{"num_hidden_layers": 13, "hidden_size": 256, "num_attention_heads": 4, "num_key_value_heads": 2, "head_dim": 64, "intermediate_size": 704, "vocab_size": 2048, "hidden_act": "swiglu", "norm": "rmsnorm", "norm_place": "pre", "norm_eps": 1e-06, "positions": "rope", "rope_theta": 10000.0, "rope_fraction": 1.0, "qk_norm": false, "attn_scale": 0.125, "bias": "qkv", "tie_word_embeddings": true, "parallel_block": false, "init": "uniform", "init_std_qkv": 0.0259, "init_std_o": 0.0, "init_std_up": 0.0259, "init_std_down": 0.0, "optimizer": "muon_variant", "learning_rate": 0.0102, "lr_mult_qkv": 0.4, "lr_mult_o": 4.0, "beta1": 0.9, "lr_head": 0.00552, "max_grad_norm": 0.5, "warmup_steps": 200, "schedule": "wsd", "decay_fraction": 0.547, "decay_shape": "sqrt", "final_lr_fraction": 0.0, "batch_tokens": [32768, 65536, 98304], "max_seq_len": 1024, "doc_mask": true, "train_tokens": 322900000, "max_steps": 5283, "dataset": "wikipedia_en"}
MLP neurons of a small language model. Each row is named by its layer, matrix (gate and up: input weights) and neuron, and shows model dimensions 0-127. Each number is 128 + 24 x the weight over its row's rms, rounded and kept within 0 to 255. Numbers have three digits each. A neuron's up and down rows have the sign that makes its largest values positive.
A block is one neuron, or neurons of one layer that tend to fire together. After each block is what it responds to, as a language model described it from the Wikipedia text at the highest values.

L10.gate112:147159145138143118089160128138103138103130147157118150080141141142130114140125143121137159110138138145129165171131152100103152154150154148120122122109128150139090162122127137108147142101166112133077108075146099118106106168090111179153078175133114110123122111145122129140129153144137123157085111153143158088123067125123144129162159136120090105108101104152125135094182119101105162089096
L10.up112:113128157091191140116113139105121131117100098118138126114156136161151135084098132161140200150122135127084116179101135139126147109146166139132103104140096123129134181125083148123140146115097150126096110134123120111135148132124118145169161120112148097118091158123134150133131164089121132184085121144170116133134160176095124111104127165121110118130137137090124131140112126117140145133108
L10.gate263:094145098186162104107157133112110149165107138179132130078110133141117131126107107145109097110129116146152137115131139111132120124144128141139119165112131135134093153126145159123136177106105129122118110134159133125169173172136064123149116134095176122128158098093117152108098127135103167138096148091128127163153118129129137137139142117135149118143100124136131087118135142107128122154071
L10.up263:146164182138110160106121090136070087107149145131124147117094163111168116117140088194151127179141112121133148091126156125118123112135134168124159118109127105153143152128169116139134138092142157119114145102155139099128153150116147135158184102155131144132146131093154062121124137149121081110129141148164148137133168115141134117141137116126129123136148111147092121111126127123107102159097
L10.gate279:076138174126146067166113105140091136081129125102171102155128123114152117159118134138117143127125154114131108144122128128093120142104136168094115150137141128101048140128119137163156180124123106107160113103172108142153137122145131118131107088160102142091116097130118150142132144126118132144055105088105155127117145148121142143068102096102103163088105139072132156112133099155140112123152
L10.up279:109074124093071110157142142126141152126119113141114090101129152104155122118054156099119089145142159138166166114122125105115109107131106092126137139134120142117137153142080106092108131107110164097146108117126134097109134185125138111128133153142138123113125090087170147155148147126149110125074089100107107094124145139103131148099101138118108150129134127100139132114120095121120081131128
L10.gate301:125142111106152146111103133116147144093138121126109109163117132133119145139120129120077177145129111100111098115157127098099131135155138103105075146122144121125167135170151119140117117098111155156127123109112165145151165155112136123092092133126194075096123145096141139101178114140187119141106096162149146140121122097124135151089114104162069133095112117089117131114151150137165108125096
L10.up301:154177151144093157094126141144133187135145101109144140107162114147152123103119120108112161185170101128117131125156184171146150129158191150075135124103176118125148129155133131096114137121139159142155150145133137133145139152176111128109082084134150089086128105108156163135136120158144107138123112127162137116110129119147153121117138141163081157129146146138114090115139139107113131099137
L10.gate331:126148138157129110129123183102118105125132109132097149117133126140158103127138138120145090096142155108128099134155142170123148128164146096103149122100154131170093092111146174127139129176128149128104116139112105154137131122124162101109180117114175126132117135109122189146140121147134105159116118156129120148152127151098094124116167133136133161165114112097123132096130167082107136178126
L10.up331:102151129119156145161110160138114130094105100145121136130143148124180136155110114104091125105138132142101148158111138110090125100118140131095121106176142118128102119137126126134104097110137083130144152121094110103149114098152104126108141164165133111146127131112087120161120147114145134157116122124129131139154157144130159110113106177159146131122135123148151131122142132111168084114133
L10.gate444:082139129109117118158147150128124171129127109112159142149140139116113127114126140139167117064185129133107149140122124118146143180140124133063099110094141161148089161104110122124121120117115120119082142158129065161144105135135124116128129151173129146104129156123130136110106144115170138103175136129138160091182120141192160130116143119155116171095106140110126130125095122136147141136101
L10.up444:100118122116088127132148156104131131134096137159093126125132109129103124105157141196137065129149126116123087119116138101113171116085129090107109116136135123087137150132135163076152116116146128144107135114126115146147128169131132151154110155127129118118139106134127125125108143162150115126120101125136144136153162149146068112115123149168102134141165140112144071126119116134126131155141
L10.gate533:097121104145130109074178138138122091148112161139133102135145120119145156099193104142169130107124096118134128143104147106101158104190120135120118165107176135107113104131117117136122157137150096131121120073112124101201199126123142117158137157086111129139096115155138121145108196109131148145114133098106129148133148124104068149119107149092107125109121146122135097136081079115120139101084
L10.up533:130087137109095127101116122176142116135145150149113129117135090108143103118138126161163117096114123163115105142133143087108163111086145099130119141111117125144115115159120152154126136141148087174149158066157113128148127165111118158110163136131106122191142131123130145122125109154152094132110104117098097147117090119175133135110135094149114095142084100123128156144121123107087123155139
L10.gate696:112176094129212133135098153106171069118110148148165179059139140127131116175130143122083120132128127135124099145140099124136123108175138112171118102162144123137117100101153116180157100172137153077147162127149115135103096102155119138141117137140127131114138127170118131131118134139117111150099121126132153129113101127152155133078138124125156131156150152122137122109116145124140122141146
L10.up696:095145148119166065123163153118118137110072133146112128140102097137121111111105145121109140142098139139102119142134136082123155109142098098123133166127130147166088118093110135149110121164106143131195134145123111122139124120106151104125109133119143137153144146113133120165115177137142127133087164142120114160145119127114090137109112168116175151123129116127131085122090148138124088134116
Time-reference phrase endings. Final token closing a dated or time phrase, such as year digits (19'83', 20'21'), "election", "season", "century", "War", or "1970s".

L10.gate342:185120176076117102130120131139106087118166090158115119144116102147125107119097131151107128113115112132136202151153082118107104131133119121103161095153142105106118101146133096181111143151106128123115140146138146105148151185117121122162104118138106145104151150108169117128158178157120123104107157124124123101098138146134163111089068124123123143149146149160162168130094127117121125165108
L10.up342:203123184111144117128141141174101124133135083136129098102118121169134085115127151100119153139137078160158130132094113093129110122151145153088126131146109154130135118100113129114119091143117186128113122152135142145164135103117116137138114162165094153177108162108145135109130123172131098165154154134178105122115150108089164142144105170124121116104144089136121158110147106153116118142079
L10.gate366:133124144121121178165054124133125156162155094151156168138155136099125138158143144088146118143131129142111137103123144078128126139140098113154148118140128128128145160122151106103136185153123141133112100143116146123151174122153132133153136169157107170104150117135106165119165174153171187103117093092123154110156131153132141117117166131135159150129120124121144096128141151136135192122138
L10.up366:132094114102128151136135107119099187125135115111115092123103085139135149132157076156137110148120101088157136095113136115130115135108143120118115115118158143178138111127146139114127168119127151128150093114131100124107080141164124151148153199119141096166147131122122151159155103106124085153117121102103199093120122118101144083110122177157129134139112131116164145108112153132146134109124
L10.gate462:103123111109126121152083131153114118174138140124155122122104140138111156105095145102122192156111131149106140106132104131155143134130132134161136159070119112154105162143107119107135114138176139179133157103125129142158107080098155163124194135122127124109149164067124129133175163111134176136134112131150170109150111116143105141085132114154143152126125150122115141116119146092130078156120
L10.up462:097171137123133141110087122162056152138114136143094112087091139151063138118141121128138116100091127131121115140094098083142126123082151145119117154117122128099135143107112142094153104147133096130109102152127101117092116148097169143128140112130108154135119170084142126130128144133140123151164129121127117128145114092096107145089128166130159119141155067110136154147103127109114160103154
L10.gate498:085133138115134063122132163119139135146121113149144128102112124121132104122110137099153150164142113129136157160111124108105140133119144114105128137106156124111103164167127106092076101153140118154149124134124120118131131142143103164133124140148148108149127135137143105090148144161146118163089098109134133094143113107128114136120145097103140128115155156157156149147149161112134135088120
L10.up498:087117112100143116141063103118104113125119116135138086135114162115127166127092112132167143124143123097171142155169111146120132154117127154105115106101173140138142096129122128140146134115125108125179133121103164137129129125130115133130143111177148116112123114074104115131087130130104104141102136096141152110134095093140092145146162099143124103115115126134114126123092112170118107134168
L10.gate532:109150124119086078127076134163108105126142176115111120121111147165148113138057125126094112117158120112150137082135136152145173137164127143096104102085178140112132126108116129149159145102114103148085124079138122138110132113127142129133128162153134135146101101082147126150162128144071134142111154159155144105113118195140140158101126091145141133105163125119107133144107091137148088168154
L10.up532:130176160165144163090107146133114108160098107133158097136144100136089145131138141154112130146156120095123103120135156159081076133136142131099126168149151143098124211157090102121141115126141095099147143158136131081169120113077119162131148134113142140134154144054126147128150143096107112118111127078109140128135138104139123115145147109131143131150166153164133132095137152110132121135101
L10.gate551:121106140148153138148108134124117150152136112141147122119155170154103116113142152162170094131070125158137131132077141077140093131145140103156130077145103110125105123138132140130138085157086150110153105126115097093119141122044139136137118080089093154137108094111101096082143109150156119145100136129124152117100166161109113135128142117157090132142152122138147158126099146112189124121149
L10.up551:121149126120128135148110124126083143092159126103153142136136112165136106135128158099105131110128152142133120140179144119147108103138124162100097136123121103178119116119093141124075146154135120141176145101119134098175140113116145118147122126114093140139155118110172160152152130103120177119163124186133127105145126120081087137112140098144169107121146115136160102124087142150124117122157
L10.gate579:135136109146156108126131108169068141093122121137173117087173136115111129170063107096108140118096163141112113091144140082120131131137094128122176111117136146127116114132106117100157179128136114109186135112118120101147114127128107090145150152134117123171140124107136136126178150122122137135153137119113123104121110132145124100119090101135115149133122102129117110147138131113131133116111
L10.up579:155148117116129168112095125165102178138118133192167130144141132130094099193111143090103132137103127138155107098148131143083171106121113121124176091139116118137125136118086139104140123161073132090149155151129161118156113154131166140140128109122138165137144150102137148084081108145136148185168131134146124142123112107137142173130143124138118140136132069130090114147139130148135130103143
L10.gate584:147125173107142137178088116138135105125122162155137165131103146109134143149092099071131149177142099074135111114141159127147139134155170115149121165111161155167097139160112124101119133111164153113151111127112130099104155102132141084142134098161149160134112121094142150085102143141172117133134145124163164090107096068142182146142172104149119108122121090162152113123133086132139137126119
L10.up584:131146120162128122141125106138102116149114105112117132095133114185114149118117134079161128159123111126083175132138184097164111156141118119183110116140100131148114134116153093137138148121109085137134122121098124136126127085153130131140141114214159140120110145093140134115135140156163143121127180121143117132126117126113072140142117108135134119129129105124150135094127110125116182165127
Date month and day tokens. Month names in dates, especially "In June 2004" before a year, day numbers like "October 8, 1992", and occasionally "years" in durations.

L3.gate90:147138145116138136133158081125099119145128121121154138170163150072126093138144162093101116112126141123117129123118104159143170113164108160106136125177140126076116103133104121110127148143151072111145152122135129112107188121162152128106095156118135143136103130171153144154143177125085146127150115123138102134167162150153127130087119126141123106116179132103130166115106176143135130194143
L3.up90:130119116155189147123108146099126077091108152155103103128125125084163118117116148129156134147097122092146125125068105133132096158175154134142125099117119092147126099148100135158109140100148081110108153110094111139097148125123163117173129130120161173118132140135124156145130153142158137108123134159160102181130135097111127124082133170142133116137115149119120078156137157117104158117167
L3.gate154:128125143100151133137151125148156157202131107094167065139162116149132136094159103105143139129130142098131160100106135108154123070138128134162155089114096105158114119142058115108120130116129083139150164131091133138113179120168132139152143137146139129142087075127151115173102138161105126124146128114178125148147153136137154084161121133113127110119102112106135120139153145113132139157131
L3.up154:135097097126195147094081102142130145185105095135155122115134103173155169119147114115116162143128085100115142101126136125164140127090141146134165126160113116120125122110071145112164160156119078169147223150111137156118175127100144101111093158146139156143102113113158115126125155172153139149163153137134105122087119123126117092154106119117155130102128097155104119111117154117140126162131
L3.gate194:183179116172134114122116138105144169140134139087147137106128149119106119123139155101116159163128110131152135096124122125116130144131138159089168151094096131172106131141127142150120129121114119145155145153122084094135082123129143139116127120164134115114148104135115115144078174083120133100111150162139110120151082151123154123160140185130191130108143117141095111125160132114106129148147
L3.up194:134132104166135169130146137130093119170106134129146105146117101151139096126121110097137118146069139154155128083162107138109093135142077134144144120135154125145104147165106140144151101089129105139139121158132085106141145141088129157146136116103141119114128101093091095125145121142063138185141176149147129120119119111062181097146119119131177149119122113131151140111096131129126136133141
L3.gate326:140125160088184119127099117111145131145139091150160130094147118089133093087133122108097136128097112146125146100159090113153116149175140131107137118131137147165143143122088117139138149096137178115156180113119172146144120100103104131137123103125152139122102077129154126132155148129132134126113141128096139124140112122134128114109129124124138143134093088122116118138127105155108113088116
L3.up326:115078110090160152134108096129099128157149118144170118131121100161100110139163130164131085150159141110139130123135212125125114146124081096185131133124138099161124125102102139120102077097127120120146133154101137137121126171140177138129172148116190126131110150062118101139165166117133107127124110122143098123127132104147101093122155144098140084121134122112134137141078130142110102155132
L3.gate416:149127170148157170125126083117123136121109164114149147148128156127144141110139096120062141150137133125141170124181152130148151120186142139133131105107171131154086123119139092149136095119132085134137108156129133121119118116192173160123128157121129140055119098130115146116136117115128125143140150128162075109120109120102155087136123104116124138133137124135134128122147124100151167130165
L3.up416:120120131127129165131122081155131113157124093122126146125117178082126128066135172140120120086111140149118141126131136164133121137196104159103110107134162146154118135107095159125122119097113103136110121140112122114141174134161198112109121123110178141132132121108095137133154128132139151132129160117179103159142163178145116106149112147139108134118139145130148141156134124152171077142188
L3.gate441:173134167099133130139131068141140127158150122108119107128119134089130092170154142103142140104132134143132130156119099110163137149159110121118151168160105139145134092111083115122118125096119156094193088113183105114096113146130166135086105137141133124106126141126110132119136092142127144095128145127143100126128138121136126145166123101126085124148153090145131121151122166127140113162139
L3.up441:124104082120144079121158062163117151121145096095087094124133123116131166142123124167070161145142110169139130135155125166129136082114146173132125130114152139112108161167064098143109131120130159145131193181145149091133158161123160128103117125126117076126131111121141161098139127110107118111140122129147145129120065149111155095131116136151144143119145117147122129098157127136072078127140
L3.gate480:145103130136130125134137100109159125174129056140158113114129140160094111120174151137139144109147163112114163151139141127147136082135115154125112150122148119099139155160132165143148137120151112092168158156144143154127126160182147142098132135108114121099098164113067133121120137134126151124163128154194138152130118054099129069121112154111125102094131139102121108091121163137098147189128
L3.up480:159136144127135104129160108125122118121123089118169119154146121153158120153121144118097158131140118093110143127160112106144133121103164166137144122122160123119096141150128169164134134150124058112185156175140146142099125121166101176131116128143131129085127132125080147107131145120110183131158163109138139133124150147143176082157124139093133100114131108114158095064123138150103095103131
L3.gate662:145130108106099108140142105090118115102088159139149116123187143175136108096118140130103115076142152171112163097098095127131126145137130132099085163170124118120163128109126129114161140128105073131149155138134122104135126080155110111130172145123176163169121093158113090124180147113121095135133130083119115164146144130116096093155141158106126135077116090130098096122084153116113078110146
L3.up662:126116122121109160086130093159092162123122139147170144148127156152137087121176156104082143115145133120113145118088125095137110131155121137117127113157138119096137137167133132119121109137091101116119118146132160095139153103175135131127186145122142151158118122120149116114150123110125126121158113129127116161148157137143121092158161138100094081118124115162144095147100141099098122126160
Preposition "in". The token in and In, strongest as a sentence-opening In before a year or "the"; also mid-sentence in and In- word starts (Institutes, Inspector).

L3.gate159:141182115111147109130122081103152135135113142150169102129119140143141115074107151134148180117168085171103128134141124133134134165127125103123143105080102126177113160143122125130108109127145155113133159177128147115108129128156139149172124090161117110110159141159152134127159153105138119092132126140109068153115185143111134193155130102134139101120104115096129079136102144166180100123092
L3.up159:126170140095122146129099121116167134092094121137118098121121074141135124109121152153097145106154128144141118150155119128141153126130133136065103131088151089106135150145131121090154128113128125091108119144148141077147147128147154170133130091156129144133155107113112155092096108130162141111099078158083145136113140132174091168128110100127123096147138153111141086124106143133150169142120
L3.gate204:150121127068129142091149127159178116114095182082084111096133139103153124092122137136124166124146133131087168145140170110101124130112130135120108127107115131144132165119136145118074146130122116143122140178140116132131122110116101149178113138101133121117139099107123155164130130142108088180130161081144171139098107155149100131168118152130143106123138119177146098087134142067113141148131
L3.up204:133132152115128136098161105102109095122130168095108075090136096115124155110139135146124090139122138153077123123143159087156134164116141111108102153093121101165113120090182150127094127171140120128090117146148098138149098098129116166165130139071151147153158112137178148165151105148105149142156126119101140167140160104130109151099124151116122134152123119151156078115134132096116152165123
L3.gate223:162102133118143117140112158108121140131101140093157090170100119155129159142149134154108144089190154147142106145128116161113112121119143121124130195110107195130188132091114124153094142118145100171159150127128094165118102077104119082167108141139129131176151120084138151132132160128170128173101150085119104099107120102145104136114170144145133140095114096110130128099158154118104107170099
L3.up223:108178097159171099130112109148126140185101129098130106118164115078151126147150123160147152117111133127154147156178170116123151140116135131142101143126117090131154145102178117121126144156085107125079136127110118093151156134149166100110169082110091115106114162159132135184147164133109109129120142112127067131179079155117134145144119126105095122115151152146122098118109125121112182114107
L3.gate387:117118114113120120137130123150151097146129148137077095135108142135126127169201064110147109096112145130147146127160120092134134141125120123110101144150143153155115130117107137120077162136118100108130132162169120153092130147121110154132120120134119077112149135130138123070134113115149119114112129150125101145105121131115122134113106093166103128139131107118183154130082152165102185129126
L3.up387:099135119122128129109141135156116117114168142175106135128107097059144071129095108116111128106133107090130091141160137121138149131157154158082103113127130116135132092134140134124101130117043108101140114124122131135107162113112130119124132144175088108161145157176118114085147158152158086130128141155075143155154107134103090127138123104129142122146143119135132107115109116150125149108117
L3.gate395:117109111128124084108117055140162109141151126166169147090136129154161172132100184077056120138136143100115132129118095117129114127141117151118152137104142085107150124093162125156128067149122137115139167157102104177136160103096140119130134136156112178133094168096102152097147120146124113114129112146134086127137094112108099109128124141110146156112107121144144154123104118110165110103124
L3.up395:099112142149104144205147153140115136102112103161158080116116102148110150112134164127087164165129165111100135133094131157078101128153075137125093170162149152118097094107119112130137139195148150132209152081160152126112138096150126127145131148134096181145111085112107126120137111166124142105129084161102121094159124117136143127134132148140154129146109119159132147124103111121134139091122
L3.gate511:147122119114154125132116119161081099172063127135114156127134144137145197128140113129119113109152131098130111128172164135121153146132107159127148121148147126103152136114124117144118133129149092113128125148132120148166102145136147127097117110136147186105082181111149143181128156126135133146139127168111114106085127161141163128126153110121126131095110166095152147121123099119100086127096
L3.up511:151138123111171120152099089159111115129106124163150148140122111147118164137123173106147175100178133135129129136151110135131175093145140099127096134134139114132149145157109104125162130114080152110085105101143144106179129124108142165105127116062150183108117119096122157149145138131117113136133123107075120122127142141148144137150143113143100144118200113133116116136123136054093134142108
L3.gate536:124109125091130108122135099152136146106106155156150138111150115164091185117075130115113149165151119089125093151137153107133140192147098120111160107125151112160140124111139111135129133132121121134166173085125132140130137107135153159145175158161095197117131145108118157089152111128127077099160129138120140072125093154119129132121133103149181152159117142144140119133113116150150146116120
L3.up536:125133155094131129131141125138120137150130108180145099098119140125129136139093116108145153145109081083108134161134126151140094126135108138135133145145133118133139134119114109162132103079150129144180102087122119115133116129119166145124129154151097141117130102116100163173131169147137149096112147127149137074122082101137119102150147122165172157141160144164173135089088104162134161105115
L3.gate594:145120143137129132150123121143122116116119145125131110111090120132113145143146117096165168096154119132140136150086097152144114111113071091145149125133153148088128144122099130153123134099087115143083102177114094110060096133128115094096128123132120100080135113136096137098110157103149140108100114116147115152112124140108153120085140148192142119135180129134121135104126145104131108136089
L3.up594:143142164103176142140120104112123141111110117096140104153104148120141139111136110131137121129149121094129129178086066169149140122192113114107134103099144097123158149103165190127123095120141146158135132106095103147097178130162155129172109136169103131114114159154137147179094131147126153094127118143099171126081123137135122124138139139126114121129136154139108091186089145130116144165134
Linking words after clauses. Fires on "with" after a verb or noun (equipped with, with a smile), the comma after the day in dates (June 13, 1955), and word-start "al"/"El" (although, almost, Elizabeth).

L7.gate64:142160148125148137136092148137180126130094149153145178133053177154147121135142136103178116144153130091149144116092204137130129122183103118118119159124162137099134138164129126119137136103123144113111135108114118132133107164120114127139121125105146148117117114095178129078134112151100124118139087105177181109171133129121139092068120128144130149154143158092117148097148099135165112078117
L7.up64:173122152127129146116112133131157114094154170080121115144133130195136087109120119070136077118188115114167126163173137121135179106135134124181133101151139136130117133132110137150113144122093113147121149157125150136118159134102151088145148134112128140149138100086129094155118170142148181115116171135129125132144110120107111094121115125132090124111119138104119118111170152147154129109181
Locative preposition "in". Mostly "in" and other place prepositions (at, near, of) introducing a location or setting, as in "born in", "based in", "Mayor of"; sometimes word-initial fragments like ab, ref, ass.

L10.gate15:129131103109146124113140108161146125128113097141120111121126131164100166131092134154113124094149145165121078143113188135119164120125112125124112135124134142106134153121142103178158130112124093162133130123175108170100125141157099135133148111160128078133090175127122126129085195159093097144133121155163133108116128120134129087138130128127118117118151154178141128133126126135120114131092
L10.up15:184096089103111118089153100139144140162169150158126111129159149151132153105139151126127130113081113114143126175105106096148119102096115133128127128121121130106110141102134103103128139148099124120134151118150148130102175126152119114150134134134136111125107144143116133134118133130121142095156105110116097045146120134157088113109113133124114163150159184149117112142126082102104118160099
L10.gate47:115162140127121133128103093143114156133119163126146160097147176099140149121088102076154067128114110166129142141095139126127119145121118119106124096125128093154164082142150128136122126134170144148121095102103121100137117136129105094130114148102116150113133119081085106098146155159127073119100068076136138124077143115146119102121184136125127146167128077139123135133172159123096133171132
L10.up47:116149110127163105118117117103165159131144110140155120122130137151120118125118113150160150127109144136167104161109105107133128182160118120121139135160126163114126113113164061071152152128195159155149109142138115132127150145086136149162183100152122147132122124124137103136120163126125097087152127165120109116134111122101101137147126097177186131063091118133167127142145109124159131111147
L10.gate141:135114090124135172153123114122105166143158154115121098079113131174098145084120138084170114113133099122130113130131106137109136120128056103130151151144107108115114162112133134064156097158129134135138171122152137126116148117111147113138124135142126126120136109132159185138163127096139159106135108130132109128089081099153150134116156159130120128107140166144147104100147122122119121098102
L10.up141:082095146154102068121159137117143132149084124103133106102139114114131125138137120120165125158066132172116155092083155114134149113092096100158089117111166112130074121151137154133134156118179122134140119104096140125143131131127128160158141143126137121129116107138154094099141142149165091151136144105113140138081149112107152138133162117107129141120085109104138128108095120098096112117148
L10.gate150:131076136084124119096147141168123119099161143141106095093099104145053067143165116154102129161117123145148136095122146119099116093142075118152119122162177100100099140064108150151148133120103146121132128134171161115152165142132114167158153133151125122132127138116131108143085153099158136144144134121097141127125131131139116115122129128134185155135106169154161083114105127131135098152136
L10.up150:125187140118158133186148135177107102098147144098064103125128123150128120131156143127079139144137108109114149103121120146148114101127106151180108099154123149139081119149179147125140154145089096109143129119113130135091139163151139173145166083100120113139101114157101126089119133181148113133135077108129150097153144107119135087166104134085110148130130163117137158127137144130125127158102
L10.gate241:154177139135132117129136149113156138104128144100130119104128115154132146079099156133145122132148128150120112122147133123106117113161102113135118083160099119119121167094111122139116140180154105185196135098108133105171110143136120117144074141145142142147120101126195146134124158097133113179157145126117130126091162083147116137125163129122140126130145128168158106122090162147143136084095
L10.up241:123081117111101152109110110112122096156116127125130124089152149094129098124155128087145124131101124143126137160134114099128116113132070146154097142082152142141154138158116143102108102110153156134162118146139131143171122147107135165180165148111111110109146121145155143119149101123117139121126088116140125167123113099170090145138138142115116095101130124176131139097101099160138145104161
L10.gate343:096152100141133115095099138133139162135109127173154123118141180155163133075172079103117088119124104104131098137102149121140094131111127128131121131145120112113107123077186135125142125146135137121155143115139134147159165111070137175132125119160135143097148086125130131131101140114089122134123147141146103136086130105149167117094108152130134159129096139128144150078147076145122116118109
L10.up343:143155141127092160117131105135135112175130095154113149108139146145135124141156112148148104138118072113133161110130186099180119190155114121111099155130084150155154113100147154132105147131144157153139142107116143160087134150114162090131152132136158157136097103089163168112148145116137137129095140156126100116123117147130155141096171157144114119138131128128136148165146164155145106123115
L10.gate347:176127111134132129152126086122127127127095135085144166120165098104139112114132121121135139119171141138145138147076125144125067136157154123132138150159138099125137181102143097125135138112128145119134137110105148136158143156105152127134129105094171159140147133147078163075114126106115142045110121158130148123138173091168136120133125098109149117125111092131153151081147130125129131133147
L10.up347:145160164169165144132116110140105151126079156135110154102122114130141128120115138139113146158104077143192132092111147131133140128098142131093106128133100133189127113094189104140157096107143135083133129132125121146136147144124117106140137125108148160095156114128130143116101086109135125098134133091091138116081164090163106118128111079143080112173125134144133122104151120165133095114114
L10.gate642:148088063131145143135086137132143140130152105152125190108143090145123126127117166137130175133148083120110147124110146130125123119135088133138167125140176100099136183103133126157088150107096127125162133129136135122088111162117170119125103129148156174121145120157126113116128118121148147130164139125144140156110104119159160115152093130135151128155175136128140092122150160167131145097118
L10.up642:058111105063165082074130145126147121121147132160107078134130127108097117124129107136120099121132122116132112142138124127096132129122125134151137111170117112144133122108108103127112145122109092141117153114112123148112119119155069097111145112150162151107104148108137149110158158119160108134110077131159104124126198158155141084152133117121125141153112134158120133109101124120121138141096
Temporal prepositions before dates. Prepositions opening a time or place phrase, mostly sentence-initial During/In or in/from after past participles (founded in, announced in); also word-initial In-/Con- pieces.

L3.gate31:140134113079166101144113132115104144149085070152115155064113132110114085145117104140148145119125116146138113162138146117131160102079138106175119105127091132147091160158103120124133097145104127095149146169103174133150095133113147103093155101101115124125107105142104086109131132108149123147109109192108141153147103120138145146179128145121088116137143127120103128072079121113135140148085
L3.up31:159126155125144122166122152141065098087136120120131162117136150118079148109182138163117130158083136125103116110103143110135156110149153107105131145150096137149122108118155154097146101129154119115123157119140117165115111180091162149120136137117110116098116116144114128117144095115132107174067104155128124167124158121158096115161144118160106171107111114153145162115129111130139113090134
L3.gate51:126110102134173108191140137103108080102112083131103141099129105120143133136108140129124117094112162114108115092096132110128116108128200128112122112105156125119160134157086150127123102156092107167132127100138121145192134141080098113152100144131132096100145131122110125148118172142127164112111139118102145112149122139107132151078138114117115154154158126195128137136089160132104151186103
L3.up51:129114123102110116109166126140129147136118123136113168081159082177139107102101092163131112118113133109135162122128109100166155087121143103147159103143111143158131114127132141111135107085117153138162170132113129092131080126131126122108138144128091109148145140087145145154123101134178091079143096143137123131144098123146098117109126133118087138133114120106105128113127146113107085083125
L3.gate102:120123076113152140144120114115157161128137133132140172150143130144119141126109085133099187119127119123154154094113126087131134144162105143121129154142146138146157140127151140136120125092131151109113077112080087146149159135129085107153094122159147124114080132137135060126139174132148121153110088097164118110098117146147170161087119107123103097138148130127124159080110100084143098086153
L3.up102:118135115136160113084126134120088133167098176129122118156142131139136186106140102126097117109091099140071117130164161106098131146128115167105142161121140104137166100169111170141145150115082111171140105142169161120141151131134129183138123136099134124135133173136115102098118110081156136091121096147122093134109155140100081139133124110171121084063102091147128135101164145110141123160124
L3.gate269:122138131099102100156157147139120121134120139151138130141121144072106149150161147084140146089106170136104089109106116069128162110102134181117093118132111075150133138140143127098109097138144134128151136101154131129158109104116117105120112156069127151102104134130092080130114139141116133118142126126116168157130178103103139160123134120133117149111105136132112104081156138105126105107096
L3.up269:160160119105113118100112139129104098175146117146176100125139139198149136140118135118108111131128133115147143116124101101112113117150113121153156172127113086160163109128108117142121096125142173166142105152168104131148152111115184140121152158111140167126139114133149160100127127098131142137176113149119114093106145120133117110122095159138143105157197150116152151126133121164109093119098
L3.gate361:115099134130186135145127153118138162117123124140129106121118151095150134116113120122107133108106126134128144145136150136108137149145147107103130122118153134112165139163138189123125117140135156060120152120127124115056110136067132124114107143169101084090134121089107185118118142120153150159134145157097157126126138135109119114142151131184156103171141114124119142068092133094145132114189
L3.up361:147104150129161138137137167128125169144137159105146091166149164115145170111120150112062180137132165122149132126146127142155152150124168134120131133142127161106185158167127174107136110154119138107138114107149110129078156097128132147133170138132126041100128177123151164126125164108178168111108173147124150147075128085103111117145165120171170136150141128123141114133131163069100127072104
L3.gate372:106136161104128127119124117116118155124145128145111095061128122127109148109124106130173130074148144152104139139128120117114170101122158111147126121108091149136121153123164105134102084148102116102139170118092127178149113153126128112137117166077128139073081154097125109112109171151160134120137115128142125137166125131175104136087148134123156129125137131121136137069108091116138129143123
L3.up372:114111097106169137147149132123136080115121164103123126079166107147145172128132147147130115114129161154127139149103172129119117114137124194084158117101163130121167130127101154111130151153124124099168107082093063131151161143148160108156125172098138147124116131103117114181120107067102120102114129139137094132134125122149139147117104134138132137151130097093130132137124119150166118130113
L3.gate402:132142145137113110151179139166113129143120143145155116107077138139109110111115096147104124100110126145149082139154119090132098161145098138159090109124150137174111132137121125117149126066113118155106092089112120118085100080176083116141120134103156119131127127098127121152132139126141128149122111106110125054130138118149116116114157119136116134126088133100119142122116125118167170146123
L3.up402:125168153113149116111127109146104132128142130145123121127112086124115154102099161093103126057123107138139099138149094091133114147108116148126082099129117133125103143141141135120148114092158135152129081130128142143098165098212087114126107126103137086148092127138187151116152150155129149132146088104113115112181122124112121151135123119135151144114138147109160074136116136112145106153127
L3.gate578:140123176174127115128112132129122106121090119122142120126132156126147116131119148148138125056101148148114141153104133077116096145161135101149112131120165154151105143131100124127112093134122107138155092102147151184147122123085086090189101123135128122088107133110140187098122134118150140095115104122119139136116114121126154113102133135149133173144059127135201175175110115129102138160107
L3.up578:130148111110152124137168122136100174101130118086113135108158083149119113135074131125091137132128173153154210124114175090142119133154149088140182140124181097172133148145126133091126128152114116134121124109103133128161142142127147116113184115098143106134130161142091128136146098129126121173138127089123144097125118110147131140115098138100120073163155145165129130150117118114147104159155
Year last two digits. Second token of a four-digit year after 19 or 20, often in section headings or "In 20__," sentence openers, e.g. 20|10, 19|95, 20|07.